python train.py --n_kv_head=2 --norm="rmsnorm" --norm_eps=1e-06 --final_lr_fraction=0.0
MLP neurons of a small language model. Each row is named by its layer, matrix (gate and up: input weights) and neuron, and shows model dimensions 160-255. Each number is 500 + 40 x the weight over its row's rms, rounded and kept within 0 to 999. Numbers have three digits each. A neuron's up and down rows have the sign that makes its largest values positive.
A block is one neuron, or neurons of one layer that tend to fire together. After each block is what it responds to, as a language model described it from the Wikipedia text at the highest values.

L8.gate353:532472509446475542451581479440477579452500515591525480543525495447500536521478508464490513449547560461485558468476459494530490453518455523499493550551476503487560457514505498599487513485538540505507505538476543512515532531491464565448504453485586450488465439505449528489539541490514463511
L8.up353:520491560468444599469535481485496514518487547559442519515488472443525516486456492461564525481514517518410475485456399503450521478440511497446566515506540482512471475500488495519535524497526538503530433549449530463464519481537456583491479436594550496488452471490610471500538394473501492475
Description: Copula after subject. Main verb such as is, was, has right after a long subject, mostly the opening line of a biography or article, e.g. "(born 1994) is", "Motel, … is".

L12.gate1:453478482489471571590566551494550521463505414544442528539455589599545518456462451483399491532515485463491568508475397538464475482474517477549492434482516506528512537482501460531450518404500467512442494491523480504531523455473430530515520541503543458473581426524426501587496542443553498562
L12.up1:443503510520534476579488517561521439556511454495602490517467496516544487545458465563475617473494501532476514559479574520523501477538558501454454468513470538534499396565533419551506527474503432448450477502472538492519508529469428488538511543489475485505462514553476479473425519482563586508
L12.gate184:422475545483578483544513477421521501528486385513440540526498441512523522507522526510427553529529453532474526548524534508395486461527517489571501494477532512519443482462449440613568551511518501426459503496543399503536452441490455535446519500418474533477573508456462547530478464440519536512
L12.up184:470553543530473534566497551519410542575520487601429479488487470518525467537398527530551494486551503543471429489494520551449538512482521537484540470509522486488512459517567470566471449524492490534522521588502487494592494521478468518575501561495536507483560562420558467481469505406489442518
L12.gate337:442436467471471500526495482471494459461507468497473540518490592530506442535524497436525561493422528495512550531509458464456459430515535484491564495499448547501529528487446461516533518428552462434444488513503492497485518495478438541503478508482465443462519507490469520465479520517539521494
L12.up337:524483485460518510475459568489493501498494468468518437466460560465544483504453512470448579450452427513485539419467560517501447497489489561493544469499535543510525438538512491509497422498487511432528523442479495506585492477437547501552502470450543458491481508505533487455487488414546571487
L12.gate700:444509502529533513543579511536542419488527533502511477529493517456571514461512410495462486486464524508516486431478450511520476528544506478464477407521508509508511513488519457544471538465470499468476446428546484611497524590497479468451496499464554511464554482484478515442525459504524489582
L12.up700:513431515478500571546466544512521522575465555488514550504536517551533518534439424488495479513491502538491498489452549473454456447475517512494490491513486491522527458530614540552511422471481443459507509469516472503489435571457525482527452527499455539545516522544399495464515508443530489440
Description: Name-ending word pieces. Final subword piece that completes a multi-token proper name, often a person or brand as sentence subject, e.g. Vi-se, McLaugh-lin, Bla-zer.

L12.gate61:487546484491509464571538516518492437467487462519497509560518421527453450519469536429511470533537567519519503484477539525537522485542465513466459532420413466508490531522470510550523497495515504516538511513503512499495523477480521508426563516537473506450489516548467483512549515538452479501
L12.up61:462449434595503537525522524448548527538437452542497513417525560499531463504542490483493459439519511458479462489521463469526482490478480528521517480510458499526456532450484495500470533523500522477420495530508544548499581449554449593537520412490483464554476469479467552537476486476507491529
L12.gate338:461462456454470514477543474454499500467495551552476466533477567500580531389531524450548422461457566431517515562507484507535560542540430487485502520491484481502540488497476452577490533482484520469503573462448563515509553541511505590476595476512448525590573485501408517578551508494498504594
L12.up338:504501529569436482517536524444524523514513451425405505511471553489554501565490499521531454484501511437463475570555434495450532455508456438547525607510457428450460547478525504452562516462430513608516504538512544525509531508471435535509468455594542559487465442507477537471511523479506484476
L12.gate339:452574522488498527504503460512559498438555472606488475465490551529557485449472510493527452578504572465534441455541544485464561504529492504511493515530436494504545605553475392460510571509521458463445514511505413529465532504476433524415456546483487476490454479425500524502511432448511469545
L12.up339:519552424505464478522462488485559530534499513537497452538587526456514411485475506523486578523493535462480515445448606477511421500538545446511519523516440507494417469538410435456496511565482455456482498527452523481463513532545556461472547459569495572567502465604408483470505512507480488475
L12.gate674:494530486498518440465509514521458492482528497513535451522495489476503555596412445486514539415468425514517513452448500461532509495571481501481582465480502498500516520467496510503484527488518555441479492490547491537504569464539473530469546554481494478507528467561436550541585518515568536427
L12.up674:449417459511442498550494491495504453542490509519475471527580478548471518517498478489500513457501541444498562468571555427521510479493453494467492487491432477470507529558526514458572496474524581446512517562535527561479512490564499480510504590518542432529447485493449450498559491548443573598
Description: Role-assigning predicate verbs. Verbs right after a person subject that introduce a role, status or event, mainly in biographies, such as he was, served as, worked as, played.

L8.gate136:531491521562487443462514547509494568540446532457554458505517464525542508451499450520466542551488521516569514440492446580498429419496526524488424508453476541496456495492533523554528499492477501531474506462481469535559504584464533530507415502468487448540465493458436484507566503489518451519
L8.up136:466486529396486465483486484472462468474439536465535513526501524431514529481530545486497446494468454493509508497481514457496495471521471599469505505562481479509477537527482555523502511500525515464557427514531498413547500454401537581490560482410519497527428525490536495534503464555500525486
Description: Inflectional word-ending suffixes. Split-off inflectional endings completing a word, mostly plural -s and third-person verb -es/-s or past -ed, as in describ-es, level-s, reflect-ed.

L14.gate4:545550487521446512539516460513494500478519587519526493506455500552481501435468399434542540518540515478457484495501564536487460470490454500510551573473508538506505493542499444531527500558530530487525546494493499492586516450530430549528538550527508571513486437563497555459532528442502453495
L14.up4:437413429484521500620458540511441533538514530489500509470501498497481515504442514440518513414485540537514458487469499472448512483501465439526455457449538583490559489511524496523513417486503520458479550508508552539489509502393462491517489471477393553525416488551524535538493534520463498474
L14.gate86:453424510413482508559558544509557488492461420538515477527573513546558437478486540496454439453415585535510547451435514432490504468551482500541551490473504541533424513443497509477498507553483474441451516459486531516488533464487527511571500486534445493505511430523460516509482506487580462497
L14.up86:526516550505492513490437536512511534497439489501469501452478510485505546486519487550537512487494566520496480507389495523521467397503507509427494504504506541428508504546468478439494460540502494545524460526425492455533498461476545529514476549553540500581489495490574477467466479440572485406
L14.gate125:477456518513475465497532446477518530500462477508479525481506535533454486477480437523447518464407470467455590473452453501479492524496507587514472518437525488532521523538526438542479574524487504517519498482479533482520491489451399488546510540501487485419591460419484483526584517378486490565
L14.up125:464438485618513539593552534520525414508543466497545494454558462481509473566487536469427524492452512500487536494492553555458497512461524488485454469504487451413530418465517445486505467540532488424433506537540496464544523539495481543526505419460469434557479566496476426460452511536541547516
L14.gate133:476489489528478416487546444490508515516545513505567455516427523496586459539514479509448473517476461475457558466451500494501538501585526555561515521498529473509480395490486475542513492493468468439445486488483498493555520488535458548527563456424507495506505512537512571506519481508494522455
L14.up133:454442542515465478520494536451531448525501527511464418444455491507515441435488521489595431536533504554468497511589478466508520430489523472454509467527515500441560569485534530452504502445536483471481511513542498449529470487528494548518464499491548452504492506482498564489469530531450538504
L14.gate164:426491510514522526509528482446511480488433534476528499488562621462497522604481442540563487525474506439519507518514515489592446475568451525462476509469551552483508430488534479596579535537497477471509502492430482483560531461495439477543499512486497439454496424463474480506472419442497445517
L14.up164:498482569534470533525491511494509469566489494492487474452497647516450548547401470568512449548484505514515495500484548471483514521442491387477464504480473460414472472550561428543542524520469527483471432499555535556559461499523495476531491563562477467508429473473416505490542499466471497494
L14.gate224:501508502511522529515506371520540573498518447550539531511488483462504463593531483476536471470491459539450528504504486518478535441493492480443429501439467575486485565544511495494560506551452459489471524477535488508524474451355482520488484482490533525450415474457455489498503514468519478552
L14.up224:572462568515503547517449499506457490499510492484475481442505416530518525473505453400441435476505475537482543535443585467479539478521533526478602491519513588523566475528527503463487435483559503465457418444491556501417472514555468441489523467455506482470493502451536537535513486547492506586
L14.gate256:497473481464481521446528464509489460520525433423487456542511467419481498492462496502508494454448557473409492539380531523470465432484479501462516543504520543511515491438491501495505505548465513563414489460497483573480455459475513517523480451486467493475577455506441539436511484484611490529
L14.up256:493466570498546536557441443476473493509543470550480518446485579517502517490413451415454483527570482464472496499425500475464532497503521436473559589527501517428477413377514538509449558424527537482491490490475524454535493439506507495490445526479499500502523450480394457499517542499501492558
L14.gate292:565409427512452528517455512468476503497411503546396492518414509459455484543504497544528539464500518499493534507466521548464527465497500466474510497469563585493475580462492460490519527498538458500505463488548445499530522507555521449521484464476468566536500483467451513549418500489479534491
L14.up292:525525506523466541579496571442485497508484561516494486530452416515483459549461496465513460501457491577448534534550535534429469407498486518494416550518481495394471411458517501489490493505532472501492499430493573498446495465488486438585457423519458501461490445501449488536540531527515499469
L14.gate308:509465517504485517513497522402472532500521541491554511463501515530454557466439515453521430484471501486514480460433448497422520423488499422494529511457563498476536476514545420516561458471501553502528514466525477423527548460463526525518447502492429471544479510519525498549530475458518478517
L14.up308:487382477510491478468508424434506474503445543525432541493599512527469474499533509495596513536440540516517488490528587490446489512572551533533495519545529518436472524517554525539501439546529513510481529445484565435478603478593560544504408580466508479476442523507546532467559527567474487478
L14.gate394:471494508528512511538500564470512394488493424488449459470460391473465513461570425471505471494515466503563583545485503491417542518439531485549483448493511542510463570514486451496546483527485489480481474475527529504519520500533558457478486504523484519497450536455494533564511477528510589439
L14.up394:530545488476552517434498485516486507536476545500515458462518468476464439459515414532495525560591460437501515458458528603522523462573455540524557567449591463502526514544527481504483500511403525472497424490518492497452513527487466505455551523451500537480498499528554487524538427439492466478
L14.gate424:487483458542587561540503537474505405506410447518489467577501546512563540514506467499495460537473496488507453474514500511472566496585472536545413515523485464518469436374488548578517484478470448458505492531515444473513524530428524539445523512445491434558487500490444573479461477530531510507
L14.up424:506485483463505568552426550439524444531484510455495520556556483566511490490478499495516572436424488447453581450521557460563450443486528508562463539469519517486483416534486537603479446455583572470450511527572488516483472532491506524500505475443495507515455555454488513428407531492495474409
L14.gate444:420496484547505498497499488438519472527403505607461536574458519441508523458527395509449387527420472516444564570497497510541556441529493486512468493445516507477504497454554419591495474515565491389503536468477498465500521485482477522500468490507543496518549461489488564529565554491558513501
L14.up444:478391467494463516503540507492477460481530451502479483471467487528526437482525499528482457464513482481537527455421535505516527509514537482465524468551481576475503512537522516460561495492478558444497519536388469443504578551445468435539486552570483478513437457513478546607479465438542520471
L14.gate468:450486479506542521524427498483525500519550518523556486428486550493456534553491515459439507499427427472487560506496525501435473473525475520509477548425514509539450512556484499535531517583542521512479501498517532516554510538466474542488533555534487510484553479501462439484482476528524489550
L14.up468:482519455477452502454435552482578451518508474479556458445428509520508464507474629567558462488468376518418467465438446510506520503499492519555529422494541502497484496503552528564492507517492525523519496508540521436468474494520516429502501454464508467511493495502530490439496526508470520470
L14.gate492:495533567452485502531541553572517537494476442518477507518464632462454518499480512478485506523506511487433499480516480494481478497472489469533474507491540532470440491548484456568511553576499487482526471500555490478596509426452459485517562493466473533453524426523471484388470519382560384504
L14.up492:471458486465536508447492547521524487517476519443520482458485638475517561512501448441474524515528479487474453510517492449473464532504482425498496481490502455450520519511541521568425477528485483518514481496482510475614467499446543496522515493565518529538504409488443506393498485507523441503
L14.gate558:432463450435415530514508460428462499430489549517475477486504560523472519501532465482510505535526485469506562471525443464512459374545480470525478537526519439522495504545495475579548549447516429500567481478422430486495477459442473526466510516493476447474543509480465502485511490506520479490
L14.up558:491536500507471570495491450464451529549525500472522523535510559524469554485458466451554495520510420468498514463454532616554472437468524542438560527522517501492558536572540502591468512485495489530512474476463581487497480502522420510548501521533504523539485428473543497562539511460489409461
L14.gate667:494528489478460465472522467458570503436496504505459500439511513481484568517525491518500494466519418487427501493490452455437480445457533561559487441419432480537447532574497423509482568472527512509497471512522475575507542519462465500459491486448481468429498499445559480509486525429501546591
L14.up667:500492468473482500552484457465492483552421467525481524506423461526463475512448505532527523434505365525441476541444448447473487527444450468477529493475456528475498537585498462501534525512507483533544588488540516526507514477462513459488530527509482527588454547377488507535610596517492546488
Description: Sentence-subject name endings. Final word piece of a person's surname used as a sentence subject before its verb or 's, e.g. MacDon-ald, Galile-o, McLaugh-lin; sometimes subject pronouns like it and she.

L8.gate430:490535503493403464551476523480530455507451477505441468486446453489550511539443516504492506546494477545480525532444437513496482465533491484594467496513496534522505489482547471447548508506471491565445401519388457548524537518457493525499530526521492448487506520458534557531554498579522435539
L8.up430:510454489511419504452499504530549497466536528493498447549537499513492497472474504551476492542441496490508462527434434514524443533503557536491425450431396512479534539468487453538514506486495516484447456482512395504514519547517515573532531508498516472523528483445457556563477490577561508455
Description: Article-subject back-reference. Nouns after "the" and the pronoun "It" that refer back to a Wikipedia article's main subject, e.g. the station, the show, the game.

L14.gate42:500483584489462465519568474414447500470480473513504542477482507523516525524525568467456509470463551514510530534482509477435517498491476482440499543492441496574465493460581494584452489469602506458474525391432395589504439541444519499432461500512408537538445491575465546465486543495519457467
L14.up42:521525497510528472477463460503477484502527532431463524511532514486491458499374495454504510523524450500521533579528518535500537467491575517493522487492460491524465515501530447478529527434548570493540551433494546442531506520450542461472524569460462435521538486431553525565564478553484469505
L14.gate91:488481483581503560577494527552527504436479535471524521507452468472472516530452530550437497499479425565510545543513427493455507492489385502531546469488443528537550472462455477554549543442499513419531459572536519595507520491551560508478551448558436473546547509454501474408494531519509483508
L14.up91:495515517521425485472521536498513500493503606526533459456557520437517492537502502470556460453417481525499498493514500450495487438517550555492523588512505478508476612458548460486575514423539462500541448532502537538487570485553520474555547499493432468427507501470566454540458500537507485527
L14.gate128:541438494551483489466529504468572499466539532527511535502481499510505537495523548498492391424546490529550544506521479484487454512531473452488488542507519455451522533508489427504488546465557513447414536413533497586563433569532499520513523491450494489444558452410537560527511512474520524468
L14.up128:524450472420525509542497453472531510511426461524500479497415444499462490515521542604514450457448554599495513481552463526494551592566524485472524476569536499534536489547517491478519447504475476517462504514536439500500492576543488472501514407524507563529534459527520535432536542469473544480
L14.gate146:481447428478494493486500502544421519443523527489495533450431567461481588419527507497513477551522476486582434533579511536559515467497441504498585462413463515429486515509594471553469526428510499507481425461467486502574550517473516576495504491439514505441499480556470610534474509538500521486
L14.up146:479532474487443464521460454476489473456453445429549486503502510508486486493508494516496483421472488563495520502561575520512515490494528501540488493421568480495526472497490491470468571543484530534511542389442505556516492570599532513472556479482540457467489496449487456473444509566556464480
L14.gate153:554487485534467494464504506430478374434481454511546478536460462481568486460520541421470435541475493516532543567536435501460468422478535494518466475578535492508597650518562441467470503422480466535538512565542527532459501506538514509451438509506454504501484552563477486508474470488487495484
L14.up153:461563455504434497544462488495436433470451420428479472519510501482563494513485482578558465506479451478509464462449429512569567506469538509515539465548466487551554465531562485454527460462526437492511539483507413474532532522511488564495523500499530448547452538479513527440461602457518528484
L14.gate214:425522423520540526444543515485568343456486493504464491532479482504504503495486531551477456497529530516497517537487461491466507453527531539515469485505496465602527519485534528614549461520535436513504471543483466490588458467462543503439543489526576432523537502467519524441451495523502543495
L14.up214:500542430449419596478504538380504322481542449528462465500571463481498557516431494530531478517489497468522494492517447552500518479452536477478478526511498407452466447557566508546478453511458494483466571520523533522553456495552510487470468489543506427542547522456501498463442585508483539490
L14.gate267:458500518481529510482507478428499450474470424480543525497446539504530499538575577522461496516474502415484515497410529509500473456470540519442494493492486541528488549540510498500520527448412485450510410482464421480531542553552469533510519446487582443485516529509524519488466498521556526509
L14.up267:409465566525419456546540439463502540515595464543474444549533520523507427525505483500427482488466534523560479491532515540492504467509492519495426471505515478468455495464516461479523476416489583478480444538465458543525531503489498571560524463529470447492529463508489513495442523542477459497
L14.gate374:514511460531480488487506514479525565424472530591466540558485545468522530483531448529527450445487524501586452516466479458558472380477451442538542517512468467431542483556504438567551514497489545527422513495581496538467501496494536404499503443482522508498555418529477544466468480558496530521
L14.up374:506481549609431456516442559553534522531482494474508453424519553485474439568492461461555547556536553516516500473547506458537499544462520455510450468487571559456471481566454450544541446537510439500561563507473519489568473474514410507491523564449553451575586456579617580412520531532496486479
L14.gate388:452514521546448509491511532466536486453523540441457491517472459497507486469497484487449374487496476565450502502457469548472553510495557532445493506463471476569493523476544524507504519421508484501527427521498488540478498508443483452514440469498501486485609479449470528535571541506502489503
L14.up388:509468489482454413535447568452534429532432437485542461444452506471542519520437478477514489456472472575475513471485461458437510433505550476510532432537501512501550466549557493468499464483515376518511537484544480533458482512598486509573532514493437515548509522448494540501508555484480451517
L14.gate411:510485564525425520522495471478514454422508475581472522472544417502568460488451514560466470482507480519530504442482487565466568522537538564537492561482549563497493556517428457478551504491513481518447535437535521475521559514543525535425566574422437476540569530484527505506456483466447517481
L14.up411:423491480508487472544520515471524415489465532578519534476530446494574446464480542500494491447489464456570487524558443441474503516456515465450457470557478534490502445414507535436468479529485504547450535582504528453470456486479530526492547461532472366499539490512416490538524479555477499552
L14.gate520:487538525561486487451546490464575502418438536527491480542514477518530524520472446507477491456504551478492560453518477405502481471477491491567507428521493493565480533445487480519452575446545485515520475483484507519578525506527502555480564424442435498498603483498476571464441522540502457521
L14.up520:486436495486434550486464561475462480413501478505498482476488489519514543437521501458506438479524468468490521491465432519459506474455492481464540464579517486478505521552484483461493568524438545445529450545471519444464512538520399485429532510541404502474480508451450479485549525426391560557
L14.gate540:536513507535485488477545490490561448473488526512510552519536476559481508481594523484484520523538502469488504516511460499545499448559504499499518567548496415485496538535501492500472533513516541504498516512514432495555503536481483548523564440501500577489529458523538483426463514462510504534
L14.up540:466469481496551525545529486486470478484524444511522477510482517536482492484524476492463430456539488542500510490499462514482531435583454498485539547476561522574537561565553449496459498480516442525520456494516449526509456531360457478461494515528566509463458550460422495497527452492477601574
L14.gate630:476457446538493545476592463498542424426503570454490533583529524529527572467448574501510503507501550391502508493450472514482503490485588525481514484497498505453456531453368504502540543484608536493486537426479485491582498507502510529532525509455515499416546438494456531517529487527555487527
L14.up630:524488453459529491460485448499537486529499537486539428462463428515460522460479545508484428425410503494495500500559418509432520439548556506490493527576467447524451458527533489440510462510532553558495408434414498530502573518469512476532482498537441490439511427570453429518521471512530535477
L14.gate637:472491500527563591516516466542471478442472508437526549495491556581490535439509523477518468471497509470571448525467469449480546535535435519521525533486535484473516489519483506547475535470510565489467456404495508499531476435446391480470493407468536471481632464525485535412572552530481488439
L14.up637:539517458508473443517552530438417480467454523451529529566538534490557460478568575446536507451508563503522527506529476541451536551470546513513475535540519451644481515482468555499493540499504449584544462477478542534469518524445513484493521439470443523451469536557492526452524532526527518501
L14.gate652:437517424503401441482525466471522483454494508569530511561560487453496545484523444477480463479436534471510513530419510496440541479542399522593557494468480470556422475547560446438516491485416487510483513524458481520535564595579517505456426421511508520562474512487537491545475463527487560520
L14.up652:524501537520541567499558515427553501490455479531495492414482567469416496466473515478583449463541524492486485503531517472518474504516508477452436524554600502430524537500577452516486484459564545551467506498507550499506538550470457523456405547492412417516477516445546529512476573547506456482
L14.gate658:553518448551463470522480493482508486463473455464539601539482518507529452395539498594490534469510565449458506525538468405525423486535441467501528431447508479493532488486477524474574506485475458492463486503485496553507507452479437436471528458449498516515525543514469540463525507490467499502
L14.up658:470529460455467488563490451517493520486494495502418591566418531471483469463487519592441498469581506546481498532515470518522489489517517482522582487434501499498520534450506480524490502397484484478512554470476466517521530546480471549490537516545579531505460527549497447488491399537504476516
Description: Main verb after subject. Main verbs right after a subject, often the ending that completes a split word (thre-w, serve-s, focus-es, descri-bes), plus began, continued; also first surname pieces after first names.

L12.gate131:480546560529476481455452513423529464466480506496503448577508437528485498508532472498546451536474482509542530541516517534519495561520451503442469507518477582570367503464420441517444493483542557523545452526490454464526476493466558516428508504420498453540518538476476564523442494519448520548
L12.up131:449448473475474461456487511423483524532506539475532609507456528472537500522507579576503467531442493505470432497480518494464496490561492472513466497464544542495497495487566485477525490486411544548513461519446436515483577503562521509533448383536519457526468464471526530463448477567482442502
L12.gate281:489522556511361513513433491423432406496465510505528532548459460521517485445509564496476467489480532450578512504447469477454542433566571532519534531547556449564471438556527475431476528477535476455516510460482458462455499520524477521533481491522473506537484515475558527429527526443509553505
L12.up281:501511413448516511535502441513478458454469541468490545530482427443488450512490578489428485436518518517463474479564517575439489470486558529496482556508461487502453494443585526498523480498546464527491558558509479503532470526527515547491498553532504531552513481418434532448545541504490562484
L12.gate504:500524521545495455484539453497532527484503564544492500558481516433489569525557580521454461486384458573486469475423414495469528466520544500445481480501467521471511592516510497529501499527505455548515464460465426490577531473466535485487557522379512462532450453533520469449473546519421512504
L12.up504:465462470522586503482532489468472485492479502474416467492509427505528442493510454455467473466440425471480510524508473447484541384539529464461486400520495534537471555447473488544495589515479556564558454431518524469525491550505473464481527448582519419589470472475490521515471551568548500513
L12.gate585:447483483516415507479449512524502500476470526510475560525533506466510555574473585484457548588428456445567575453503487507516521434545590472497518503483436538537469506487454463519456515538520541553451550489370436437541507520535480473444587553454514517487534547521494504439512532528513467486
L12.up585:533513464509517474497457468502525478451530593534549526490509502528530496508517569456491491517514416473568510560545482542535460482569471468430509551510514459549519545529429482500514526505509553535496483462543489485517519576468515534447477503449458477430502522448537499513487465505481543516
Description: Main verb completion. Fires on the token that completes a sentence's main verb after its subject, mostly inflection suffixes (assert-ed, say-s, succeed-ing), also whole verbs like said and met.